Part of a small language model's weights: capped logits, 422M tokens.
MLP neurons of a small language model. Each row is named by its layer, matrix (up: input weights) and neuron, and shows model dimensions 16-79. Each number is 128 + 32 x the weight over its row's rms, rounded and kept within 0 to 255.
After each neuron's rows, "fires on" lists the tokens most often at its 100 highest values on Wikipedia text that the model never trained on.

L6.up920 [164 146 103 114 165  38 176  93 103 141 126 106 138 121  84 167 139 132 103  80 157 169 114 133 153 134 128 164 150 127 156 115 120 107 105 163  86 184 115 101 132  55 145 124 160 125 158  58 152 105 112 133 109  70 157  99 130 116 142 130 190 195 120 115]
fires on: " o", "h", "ast", "er", "ah", "re"

L2.up556 [ 70 130 137  93 148 163 146 132 123 104 207 122 117  94 205 156  99 137 180 186 136 149 118 179 137 114 129 175 100  78  98 101  96 121 177 156 105  96  86 136 154  76 124 206 134 171 128 161 133 113  91 161  98 112  56  91 119 124 161 170 110 144 147  54]
fires on: "e", "ron", "y", "re", "ind", "ish"

L6.up990 [180 182 119  45 181 169 110 132 117 145 147 200 102  35 175 164 128 113 102 106 157 111 115 125 172 142 122 164 168 152  95 134 101  98  48 108  98 121 157 122 128 108  90 112  96 139 127  63 117 139 102  91 167  90  97  75 138 140 110 117 135 157 171 143]
fires on: "or", "ant", "er", "us", "ey", "y"

L6.up298 [130 115 115 145 138  61  81 119 109 127 132 164 145 127  74  85 148 115 138 173 123  71 189 102 141 158  67  98 129 147 138 118 124 123 183  95 135  90 112 175  33 199 113 184  92  77 108 152 146 112 153 175 107 154 170 121 119 129 157 132 140  90 103 114]
fires on: " and", "ra", "he", " b", "au"

L2.up8 [145 134 195 109 102 176 133  80 161 128 148 108 110 137 108 135  36 156 137 123  77 121 123 113 196  98  98 130 157 192 136 187 144 177 152 152 160 140 133  93 126 123 127 174 187 204 123 117 178 130 122 185 119  77 115 144 134  28 139 154  66 154 113 138]
fires on: "o", "ue", "on", "ct", "i", "ict"

L2.up978 [101 112 147 151  98 123 112 131  92  90 110 100  95 177 111  89 107 170 127 115 163  94 130 135 192 137  96 208 165 151 129  92 206 157  86 120  97 173 126  90 152 152  99 162 131 111 142 220  86 201 138 153 122 114 167 108 111 130  70 127 173 127 151  89]
fires on: "st", " ", " September", " June", "ary"

L2.up238 [ 68 154  89 101 105  87 143 181 103  90 132  57 179 164 102 110 146 128 164  90  63 174 144  99 102 190  62 129 106 126 122 135 136  97  96 120 132 116 109 109  77 121 151 240  91  93 172 162  37 110  84 132 151 127 145  69  62 130  98 147 132  78 149 123]
fires on: "02", "01", "00"

L6.up517 [141 101 143 109 119 136 149 139 116 134 141 140 159 150 202 112 209 122 120 119 124  72 147 112 135 102 110  99 153 143 118 175 157 120  99 149 147 148 102 148  54  47 124 153 180 201 172  83  81 118 134 106 163 125 135 114 127 137 127  99 144  97 158 159]
fires on: " ex", "8", "7", "3", " includ"

L2.up370 [123  82 162 195 122 183 144 137 125 132 100  90  86 154 155 160 188 190 158 203 102 113 127 182 157  88  63 186 110 136 134 140 169  98 125 134 126 184 126 156 104 104 140 175  63 173 148 137 140 157 119 174 140  86 144 112 173 167 135 164  79 160 144  90]
fires on: "o", "in", "k", "ire", "an", "und"

L2.up118 [114 124  76 107 132 177  79  99 128 117  97 124 122  81 152 124 118 137 157 137 146 114 135 133  97 140 130 120 131 190 116 163 117 168 121 109 201 120 125 127 137  72 122 194 101 189 104 158 116 138  66 140 186 128 104 157 149  98 127 117 123 145 190  49]
fires on: "e", "o", "d", "ore", "ro"

L2.up268 [142 145 132  49 112  77  78 132 205 117 144 141  75  43 181 123 157 161 113 105  41 131 115 106 153 155 115 139  96 164 177 160 131 163 115 160  80 135 137  71  87  79 170 158 122 112 144 148 129 120 168 168 167 139 201 152  84 105 112  94  69 104 119 100]
fires on: "f", "le", "l", "u", "z", "ust"

L6.up866 [143  97 126 157 198 162  78 115  73 140  87  80 137 157 149 113 156 136 150 171 194 187 125  89 170 115  76 118  91 118  85 152 147  88 203 174 153  88 115 100  75 100 153  93 125 112 115 108 112 103  66 173 146 117 199 168 144 107 137 114  73  83 185 138]
fires on: " and", " C", " c"

L2.up163 [ 69 160 141 128 133 124 127 147 145 136 146 106 146 100 144  79 120 124  68 113 101 177 111 125 137 143  96 148 177 167 117 184 127 151 140 191  70 106 117 113 100 113  92 149 162 144 180 158 187 122 181 156 149 118 130 118 125  76  86 132 139  96 167 143]
fires on: "ang", "ul", "ar", "ong", "und", "ou"

L2.up402 [ 82 143 106 152 102  99 158  99 106 129 137  75  93 139  90  72 162 147  98 116 156 112 164 135  86 126 103 174 151 142 209 142 131 189 104 120 116  90 146 151 107  84 138 205 201 111 139 169 159 196 160 181 114 100 159  99 131 178 130 139 148 121 123 113]
fires on: " inter", "ter", "02", "arly", " September", "st"

L2.up52 [ 50  73 113  63 121  94 116  70 148 177 188  95  97  96 138 108  82 173  74 133  87 138 157 155 185 140 144 132 128 113  93 122 151 145  93 117  97 122 147 169 139  82 162 154 152 136 132 206 157 153 155 139 146 160 129 103  66 142 180 175 174 118 150 142]
fires on: "e", "ive"

L2.up173 [112 135  97 120 107  35  81 181  93 125 159 119 121 111 165 179 135 165 103 123 166 128 153  95 137 158  78  73 170  97 105 119 150 146 128 123  97  79 147 158 148 108 152 203  84 119 120 128 128 205 133  62 134 146  85 138 101 175 133 116 141 106  87  73]
fires on: "le", "al", "en", "ist", "r", "w"

L6.up908 [121 115 130 182 183 130 183 150 124 142 116 134 128  80 118 112  70 135 119  81  97 195 105 116 135 132 152 164 120 158 177 119 136 129 122 164  83 100 165 112 120 133 161  92 145  33 157  75 184 119 141  45 121 106 172 120 161 176 115 129 145 123 155 118]
fires on: "ir", "r", "ro", "p", " |"

L2.up908 [126  95  75 124 176 147 153 158 129  77 141 103  90 149 175  96 162 121 147 175 103 142 112 149  89 141 148  54 129 114 156 129  89 128 108  76 106  88 116 111 130 116 182 127 117 143 125 111  61 124 130  78 125 161 113 125 182 119 142 168 134 194 114 100]
fires on: "t", "ang", "pr", "an", "ic", "en"

L6.up895 [167  65 117 151 101 134 115 149 168 148 123 152 145 152  88 145 133 117 181  88  94  95 111  97 143 143  99 196  77 161 135 144 184  71 157 115  98  98 181 118  91 101 141 149 144 136  92 142 143 160 162  88 108 131 127  99 104 144 137 140 168 133 181 116]
fires on: "ar", "an", "ing", "ec"

L6.up8 [130  91 161 143 147 159 111  97 120 151 157 161 140 130 150 192 209 151 183 164 102 126 190 144 139 117 145  92 128 137 137 113 144 114 144 143 120 190 132  99 117 103 121 154 132 118 147 132 132 103  70 147 134 172 150 123 138  53 102 124 132 133 167 178]
fires on: "w", "h", "l", "ur", "r"

L6.up989 [123 142 142 166  92 153 105 124 130 121 133 162 159 119 158  87 150 128 112 137 122 191 141  88 160 138  94 132 102 112  99 109  54 164 154  78  86 109 113 139 122 114 120  88  98 138 128 132 161 125 169  62 175 106 135 132 140 151 122 130 133 132 142 128]
fires on: "d", "an", "end", "a", "and", "es"

L2.up47 [109 137 175 135 141 157 102  50 147 131 146 101 114 109 201 150  72 196 150 127 120 173 115 110  85 116  88 201  91 115  86 131 114 115  88 210 179 116 139 128 151 109 191 146  81 182 160 130 149 176 110 114 137  94  97  87 172 162 136 133 127 145  91 141]
fires on: "ar", "ac", "ict", "ish", "ic", "u"

L6.up782 [ 96 130 146 126 161  89 165 190 173 130 158 108 111 167 101  37 166 151 135 144 164  83  93 111 109  94 105 136 132 165 113  85 175 146  74  94  99 141 130  74 112 171 120 169  92 177 148 161 107 133 124 138 141 119 114 109 114 148 129  91 193 115 126 126]
fires on: "x", "per", "p", "aj", "pr", "w"

L6.up463 [164  53 108  57 137 179 131  74 113 162 176 157 156 153 147 120 128 141 146 104 125 153  95 101 167  76  96  61 189  48 112 104 135 122 173 182 119 122 184 183 137 101 195 151 110 139 160 145  76 103 116 103 131 139 150 163 166 113 138  83 149 107 101 150]
fires on: "c", "g", "ol", "ig", "ion", "ow"

L6.up1016 [ 96 188 153 153 171 101 131  99 123 132 173 192  94 100  90 121 130 108  96 124 109  73 126 162 103 109 108 142  88 104 143 141  68 133 131 162 162  80 141  93 140 144 123 142 143  99 177 127 151 128 143 134 153 181 132 153  86 117 143  81  95 137 151 141]
fires on: " US", " G", "t", " Aust", " F", "s"

L6.up432 [150 210 162 105 134  97 168 180 107 110 141 149  84 161 140  94 121 146 154 145 123  86 113 159 119 156 132  92 170  88 129 119 151 102 133 107 125 109 105  85 140 103 131 168 161 196 140 147 112 136 143 112 141 186 127 126 150 108 133 147 198  93 182  54]
fires on: "r", "p", "l", "en", "ous", "pr"

L6.up357 [177 117 130 117 144  98  91 135  89  65 150 126 107 156 192  99 235 135 156 139 124 114 119 147 134 124 138  96 148  84 184 145 153 111 104 155 163  74 144 112 133  42 123  60 168 130 190 146 117 126  65 123 172  85 192 112 139 101 139 153 139 112 141 113]
fires on: "0", "2", "3", "8", "5", "th"

L2.up960 [110 108  92 168 113  96 105 187  92 157 145 139 132 205 119  97 143 156 136  47 141 130 142  83 100 141 105 124 105 173 115 119 148 120 141  84  76 141 152 141  91 146 153 183 185 141  74 153  67 172 152  93 117 112 134 122 172 178  82 142 147 152 142 134]
fires on: "et", "k", "an", "ark", "sh"

L2.up723 [118 112 110  88  87 124 126 115 137 114 111 117  71 151 105  96  94 137 142 117 125 152 167 142  95 120  59 197 169 130 117 135 142 151  97 146 144 132 126 151 152 161  93 143 175 112 132 145 119 110 111 149 115  86 151 143 124 154 152 125 135  80 162  71]
fires on: "tern", "st", "form", "s"

L6.up720 [115 177  60 130 109 164  75 196 108 106 168 153 129 154  96  72 105 113 126 137 117 148 159 144 155 137 117 144 128 115 148 125 134  72 117 119 140 126 106 141 134  94  61 171 166 112 145 167 100 112 137 134 114 141  86 131 172 163 122 184 145 181 125 111]
fires on: "-", "iss", " |", "e", ".", "ept"

L6.up248 [139 170  83 157  79 156 162  76  84 169 161 147 174 156 108 112 119 159 118 130 120 137 165 139 159 121 137 117  71 126 152 171 158 138 126 169 131  69  71 118 129 190 106 148 102 180 145 170  79 107 108 102  94 147 120 136 146  91 123 153 165 136 132 103]
fires on: ",", "ing", " as", "-", "or"

L6.up407 [193  90  60 101  62 118 131 127 139 107 153 144 163 161 109 105  96 142 123 111 170 109 114 151 167 163  96 189  99  97 148 149 124  42 131 119 189 140  80  79 169 135 125 158 117  64 135 163 145 104 141 159 114 105 160 167  89 152 131 139  90  69  96 139]
fires on: "e", "ian", "an", "erman", "ish", "ch"

L6.up30 [160 118 102 124 113 217 124 133  62 168 178  99 120 172  88 105 104 132 137 181 123  90 190 111 123 147 108  80 124  56 114 152 159 131 135 110 148 141 155  95 119 148 116 114 171 136 174  95 117 165  72 116 152 165 164 146 156  68 171 144 164  78 158 140]
fires on: "ic", "oc", "ar", "ac", "am"

L6.up48 [131 121 148 177 171 158 120 102 117 184  96 130  90 145 139 106 146 135 107 132 150  88 147  73 193  95 151 118  97 171 102 161  99 113 149  47 109 100  88 115 114  90 105 133 119 108 112 150 129 114 139 187 144 138 142 145 117 112 145 175 103 168 146 146]
fires on: " and", ",", "an", "om", "ous"

L6.up414 [141 144 129  71 112 127 145 134 110 124 127  70 121 167 103  95 158 113 158  80 152 131 143 163 116 110 125 182 171 111 119 156 171 127 100 178 106 153  89 129 114 128  75 157 160 160 167 138 134 136 113 111 147  74 171 133 179 137  94 121 146 139 203 145]
fires on: "m", "am", "it", "et", "g", "ort"

L6.up23 [116  75 129 135 121 180 132 128  41 160 115 168 114 162 106 101  83  45 146 163 107  80 126 146 125 125  88 137 180 141 131 193 174 127 146 160 132  65  94  93 121 117  81 135 195 215  93 159  87  80 142 137 143 121 132 144 155 144 141 128 125 113 152 180]
fires on: "it", "b", "ut", "ivers"

L6.up543 [105 108  95 125 166  91  88 131 116  97 179  93 138 119 147 153 173 168  83 105 139 106 115 195 107 135 122 110 131  57 117 153 125  38 125 150 204 127 129 113 139 100 125 114 136 114 154  72  45 128 115 147 127 144  93 151 113 129 131 117 120 108 168  58]
fires on: "0", "o", "le", "2", "a", "on"

L2.up183 [114 120 159 119  81 180 117 123 127 104 178  96 106  81 131 138 139 152 120 111 143 157 118 170 144 163 153 110 144 146 162 115 142  70 116 206  83 135 159 108  88 113 114 146 139 104  97 157 161 141 127 153 161 107 157 132  59 129 107 144 120 136 158  90]
fires on: ",", ".", "s", "ome"

L6.up749 [135 147 124 141 108 138 147 124 156  97 190  93  99  89  85  86 137  84 149  90 143  88 103 131 133 120 104  56 144 119 179 166 119  90 133 146  96 117 125 115 110 156 164 135 134 144 103 140 184 156 121  58 102 172 174 193  91  56 160 142 104 143 133 120]
fires on: " ", "c", "il", "6"

L2.up650 [ 92 137  89 127 160  87 137  86 151 136 110 116 126 204 126 104 106 103 102 145  81 152  72 150 148 152 167 113 121  85 153 110  90 115 192  93  96 155 119 119 170 126 150 127 117 144 111 129  87 138 121  78 181 130 143  84  74 110 210 105 144 142 142 181]
fires on: "at", "o", "X", "x"

L6.up590 [133 160 105 123 145 168 126 127 171 120 122 114  79 104 177 141 143 139 138 132 140 125 126 128 129  94 170 148 113 156 103  96  95  94  67 157 172 148 186 150 124 106 112 128  67 124 154 134 165 113 134 182 108 148 173 123 149  94 105  57 163  92 201  89]
fires on: "o", "re", " de", "el", "io", "e"

L6.up281 [104 167  86 180 122 133 117 100 129  72 150 126  97 163 144  65 106 113 101 124  97 149 148 113 100 131 161 132 200 168 149 151  98 182 111 133  94  66 136 118 182 222 115 158 113  87 205 145 151  76 106  95 135  67 152 101 161 103  70 129 137  79  80 150]
fires on: "ol", "r", "ul", " on", "ong"

L2.up753 [ 99 173 134  82 125 174 133 185  94 137 111 124 169 129 133 113 145 173 162  84  91 168 105 155 147 118  99 145 126 140 190 123 120 148  89  78 190 102  58  98 151 127  88 196 163 159 118 120 143  92 140 140 159 167 169  89  74 159  88  88 172  78 118 115]
fires on: "00"

L2.up992 [ 80 107  91  83 139 141  96 114  98 128 152 133 133 114 130 169 150  89 145 119 143  89 129 116 160 174 114 168 138 125 125 133 151 137 137 137 107 170 170 114 115 121 134 141  73 130 146  91 149 150 112  89  61 117 146 132 131 120 152 137 155 109 143 149]
fires on: "er", "ul", "ore", "y", "is", "orn"

L2.up54 [ 94 128 172  91 142 102 164 107 130 115 167 144 113 121 142  69 131 104 125 116 108 169 115 126  92 143  80 216 129 125 178 122 142  35 169  91 153 150 110 143 196 133 193 141 115 129 114 127 157 128 135 153 125  63 182 155 144 109 117 175  72  93 114  93]
fires on: "s", "ff", "form", "inal", "ilm"

L6.up246 [126 101 109  73 110  75 135 119 104 170 152  96 135 169 182 165 116 152 140 138 120 138 177 168 114 154 133  91 146  89 106 146 141 167 149 180 141 126 106 116  93  91 105 132 122 176 139 157  87 136 150 115 104  61 166 159 160 153 119  90 106 152  58  99]
fires on: "ist", "s", "r", "re", "et", "id"

L6.up642 [163 118 228 110 144 122 143 115 207  74 145 142 129 128 109 144 125  87  77 167 124  91 149  79 112 108 124 138 107 108 163 111 158 148 158 190 150  86 157 121  97 168 139 118 105 159 112  79 177 157 192  96  78 164  95 175 121 115 139  87 108 160 143 135]
fires on: "t", " and", " ", "c", "ch", " but"

L2.up563 [ 76  57 157 141 126 126 105 158 117 120 124 129 186  77 144 136  96 123 113  96 158 201 126 114 137 182  69 140 122 110  91  32 137 144  86 120 104  94 107  86 139 131 114 141 132 129 161 122 136 164 183  93 164 132 149 103  74 127 114 149  99 111 153 123]
fires on: "and", "3", "t", "ish", "d", "ast"

L6.up690 [136 129 106 107 131 113  93 109 129 148 172  59 129 122 190  92 102 136 138 105 150  83 131  86  87 140 113 145 136 119 150 106  97  67 122  99 147 160  69 140  74 136 133 113 143 133 143 115 148 171 156  83 135 117 137  89 151 166 101 151 151 105 175 163]
fires on: "al", "t", " |", "-", "ec", "on"

L6.up909 [ 90 182 115 167 117 165 131 141 135 156 127 119 118 108 128  52 171 189  75 119 124 147 103 128 102 133 122 118 143 137 141 103 136 122 177 114 109  95 123 155 120 137 123 186 100 156 104  43 165 141 153  79 118 114 138 124 149 130 124 100  82 119 151 118]
fires on: " of", " in", " to"

L2.up4 [144  83 196  67 110  90  47 145 136 123 179 111 158  88 152  64 152 175 115 157 103 102 147 154  76 194  75 183 130 144 121 144 131  96 106 129 109 144 143 179 108 194 137 186 160 159 107 148 144 123 116 137 153 136 130 101  69 162 151 112 123 118 120 144]
fires on: "use", "ive", "ure", "e"

L6.up61 [154  57 107 134 121 134 120 118 149 135 109 166 109 175  95  75 153 112 129 137  78 168 195 124 155 119 134 143 163  96  99 149 163 103 125 166 116 105 109 108 141 160 107 143 162 102 103 109 154  84 150 156 158  93  52  99 156 176 102  70 129 127 149 166]
fires on: "iv", "ut", "at", "it", "av"

L6.up976 [ 70  70 106 172 170 111 104 137 118 123 202 127 137 104 163  93 128 121 118 132 141 123 104 188 178 144  89 132  97 119 140 101 172 127  88  83 149 114  79  98 159 156 127 142 125  89 152 138 138 138  68 173 146 144 144 132 129 111 109  89  91  87  94 111]
fires on: "ish", "ian", "e", " American", "i"

L6.up324 [164  79  92 145 137  85 102  82 132 119 141 150 133 137 238 151 186 106 130  99  90 133  96 123 153 151 138 157 128 149 157 139  97 127 126 207 150 152 130 102 120  75 156 141  82 152 157 133 142 158 137 116 120  56 144 130 155 104 137 131 156 176 157 103]
fires on: "u", "an", "h"

L2.up160 [109 156 114 123 157  98 151 131 146  84 109  76  86 134 115 146 134 125 101 106 102 228 172 136 124 163 186  85 132 188 152 182 143 147  91 166 124 147 131 146  72 113 120 193 102 110 125 113 127 180 111 108  99 145 124 121 133 152 120 172 117 132 100 185]
fires on: "age", "rom", "k", "end"

L6.up981 [149 141  97 107 131 174  99  99 127 143 107 163  58  87 115 153 133 144 160 165 128 136 132 173 158 111 110 180 136 191  96 173 152  70 122 189 156 130 130  99 125  47 184 136 114  57 130 127 163 120 121 168 116 154 135 148 151  42 103 122 209 116 127 128]
fires on: "g", "en", "u", " c", "s", "D"

L2.up506 [112 111 154  88 152 155 147 127 153 128 119 112 146 144 174 142 134 158 110 109 133 131 116 166 103 141 139 123  88 165 134  97  77 108  84 114 130 211 125 170 106 112 143 135 152 146 241 137 157 142 122  95 128 124  97 153 141  92 146 109 106 137 154 118]
fires on: "our", "19", "1", " two", "3", "her"

L6.up827 [153  98 176 147 151  99 168 131 151 156 119 168 112 102 129 127 173 185  92 118 155 127 124 152 181  64 160 106 121 129 116 149 153 141 129 132  91 152 113 123  90 114 151 166 186 117  85 117 139 101  95 120 155 151 140 116 123 107 112  85 135  93 137 179]
fires on: "ur", "ri", "n", "w"

L6.up941 [ 84 139  78 149 107 147 146 181 112 104 109 159 126  98 135 148 137 129 117 151 165 142 122  92 171 175 156 106 127 118 162  94 146 130  67 105 174 148 154 141 105 117 211 117 186 104 117 163 129  97 121 125 104  96 189 109 166 105 167 114 141 132 255 107]
fires on: "en", "ed", "e", "ort", "wo"

L6.up752 [ 89  81  79 102 146 137 136 145 134 113 158 109 149 113 130  81 163 206  81 165 171 145  83  87 103 109 156  90 164 184 138 107 114 149 142 128 103 132 109 124 107 123 122 162 219 171 135 136 111 124  76  97 129 109 110 127 103 146 140 168 124 136 156  46]
fires on: ",", " was", "-", "H", "v", " were"

L6.up582 [107 103 112 121 149  74 132 111 189 124 161 111 129 109 141 120 146 154 127 143 135  32 165 117 152 158  80 123  29  79 116 106 187  93 129 132 151 103  92  88 108 129  97 170 117 106 129 134 152  69 172 117  78 121 174 118  92 145 157 174 138 169 141  91]
fires on: " acc", "ed", " ass", "ar", "ing", " as"

L2.up524 [149 157 182 119 119 161 128 114 131 158 141 135 116 135  37  61  99 120 160  97  99 105 108 111  82 131 126 135  77 152 116 134 158 106 162 127 119 118 126 108 145 151  95 182 143 110 152 100 153 104  99 159 106  46 191 149  77 150  85 171  84 210 165 102]
fires on: "iet", "ict", "ice", "i", "ess", "7"

L2.up398 [ 97 119 149 168 138 173  63 179 123 114 162  68  62  73 190 120 141 144 125 140 106 129 103 130  65 127 130 198 126 138 104 209 200 126 182 199 106 123 125 150 150 146 112 173 161 171 138  81 150 126 133 103  98 104  78 146 123 121 110 110 109 146 149 104]
fires on: "ac", "r", "ow", "on", "e", "ers"

L6.up791 [ 83  76 140 111 122 169 146 131  95 147 165 100 171 104  57  93 102 116 114 135 130 158 152 117  98 165  90 121 124  81  75 158 131 140 130 125 140 155 121 145  87 231  93 131 102 209  83 118 111 131 132 147  96 203 138 110 155 132 168 125 118 117 149  96]
fires on: ",", " and"

L2.up315 [ 81  29 156 121 116  97 125  74 145 194 173  87 141 120 189 127 142 126 161 152  91 159 152 122  83 125 129  97  46 140  93 112 169  92 142 156  91 166 157  73 140 125 117 121 187 153 163 132 153 101  91  89 129 129 182 141  99  93 173 116 117 117 132  97]
fires on: "ice", "res", "ec", "er"

L2.up485 [132 183 132 147 146 147 170  96 192 126  94 137 132 110 173  73 136 164 129 101 127 122  81 186  84 124  94 127 138 135  57 105 100 140 118 154 137 147 115  86 156 105 145 128  96 153  97 129 101 125 135 157 120 146 104 136 179 108 169 171 151 138 101  56]
fires on: "or", "as", "ash", "av", "l", "ict"

L6.up138 [138 125 170 139 118 110  34 136 133 178 202 195 132 102 152 101  95 172  98 119 129  82 104  69 152  80 123 164 185  86 168 128 201 109 125 150 114 113 165 196 140 109 137 144 116 111 110 150  85 107 167 126 136 157 112 130  91  80 150 124 109 112 128 129]
fires on: "2", " s", "ig"

L2.up826 [ 92 152 130  82 121 114 153 104 191 131  99 116 108 156 163  95 131 114 136 136  95 146 125 142 106 172 147 114 123 150  78  80 106 171 101 112 139 108 182 118 165 134 108 132 149 165 151 198 121 142 125 105 118 130 153  88  98 116 102 141 116 148 191 170]
fires on: "ong", "ang", "′", "outh", "emb", "ive"

L2.up192 [ 82  84 112 126 150 182  62 148 114 109 144  64 119 127 157 145 117 121 116 206 123 150 107 130 182 146  90 116  74 178 133 195 134 145 166 124 167 120 121  98 124 156 134 167 105 200 131 184 174 123  44 144 118 145 110 114 167 121 116 140 112 154 118  76]
fires on: "an", "ous", "ail", "ug", "on", "und"

L6.up648 [ 73 109 137 167 141  85 101 156  90  71  74 122 121 133 151 140  91 191 139 119 193 143 143 117 150 144 129 185 110  73 152  89 143 170 142 130 130 156 141  77 103 120 183  90 168 129  86 178  73 175 170  87 122 142  92 124 136 139 172 147 136 140 117 138]
fires on: "v", "on", "oun", "ast", "al", "n"

L6.up210 [123  88  91 124 177  76 166 118 136 122 159 106 130 139  97 122 141 119 102 138  91 173 116  89 113 115 129 151 126 180 140 157 139 136 128 100 119 140 149 102 186 180 123 146 123  65 150  81 129 103 145  86 177  83 129 125 159 149 117 134 156 146 160 134]
fires on: "=", "r", "p", "ts"

L2.up716 [113 143 141 143  94  65 107 142 180 136 115 171 124 157 137 110 116 117 121 152 117  99 123 102 158 102  88 162 143 142 145 109 153 103 106 142 131 105 150  70 140 164  93 118 117  50 137 138 115  92 184 111 136 187 183 113 141 120 125 114 147  87 102 139]
fires on: "et", "ail", "r", "ur", "form"

L6.up671 [138 219 117  86  94 130 111 118 185 147 116  80 100 102 122 114 212  88 189 135 146 120 115 133 195  98 183 136 114 165 145 131 138 180 141 140 164 112 130 151 103  89 176 122 124 145 103 110 132 137  58 140 115 155 170 132 127 121 118 133 185 138 127 142]
fires on: "um", "ed", "s", "u", "id", "om"

L2.up393 [ 66 144  86  82  61 167 158  89  70  89 113 162 140 136  81 133 173 107 131 159 111 110 143 111 132 164 108 150 109 133 179 155 123  55 154 185 116 117 124  79 118 144 111 155 164 163 108 108 162 127 148 157 155 145 125 168 129 109 154 142 237  71 168 100]
fires on: "ro", "is", "x", "our", "enn", "per"

L2.up327 [ 94 102 163 110 181 150 140  68 162 172 167 155 144 121 125 154  83 140 192 176  93 140 139 107 147 142 168 161  93 121  59 113  96 157 131 210 168 119 132  80 145 132 158 176 106 144 113 168 109 120 123 129 164 158  93 122 169 133 125 167 175 153 136 108]
fires on: "ict", "an", "al", "ut", "ash", "ip"

L6.up266 [146 153 122 139 154 164 113 121 110  81 143 145 101 144  68 111 100 137 148  68 153 125 121  82 136 135 179 138 156  96  61 114 162 110  93 113 125 159  89  96 128 161 107 133 147 135 150 152 113 102  92  77 116 169 175  92 153  80 102 192 145 136 152 160]
fires on: "g", "ar", "ut", "it", ".", "oc"

L6.up701 [140  85  98 128  87 104 124 103  45 105 149 156 135 141 139 139 167 149 151 123 125 136 179 113 136 133 117 101  82 179 154  84 156 150  69 139 121 125 186 130 138 146 138 167 157 170 136 186 126 127 105 134 158 158  90 162 147  69 150 106  88 174 180 112]
fires on: "ent", "in", "b", "am", "al", " Ar"

L2.up330 [150 103 150 171 124  74 137 169 122 160 205  85  85 126 148  35 134 162 172 113 134 116 150 158 121  87 120 139 147 117  56 199 146  81  80 148 115 109 135 128  79 152 120 169 182 124 104 116 175 155  89 111 211  81 158 146  96  88 116 126  81 133 105 103]
fires on: "y", "e"

L6.up849 [105 173 215 136  78 132 125 117 134 120 118 186 158 151 165  82 152 133  98 141 120  98 102  98 102 154  89 171 110 162 150  40 155 156 136 129  81  80 139  90  54 135 153 165 113 129 113 132 107 160 108  80 143 141 126  76 165 129 152 172 107 115 155 117]
fires on: " comp", " in", "p", " rele"

L6.up1000 [110 138  95 124  80 114 182 125 123 156  40 118 119 182 139 148 123 138 139 143 143 125 129 129 104  87  67 120 130 148 135 124 118  85 174 188 113 104  82 120 176 101  82 132 180  86 130  98 121 137  87 108 143 104 119 178 114  75 172  96  95 122 139 156]
fires on: "m", "i", "il", "qu", "ific"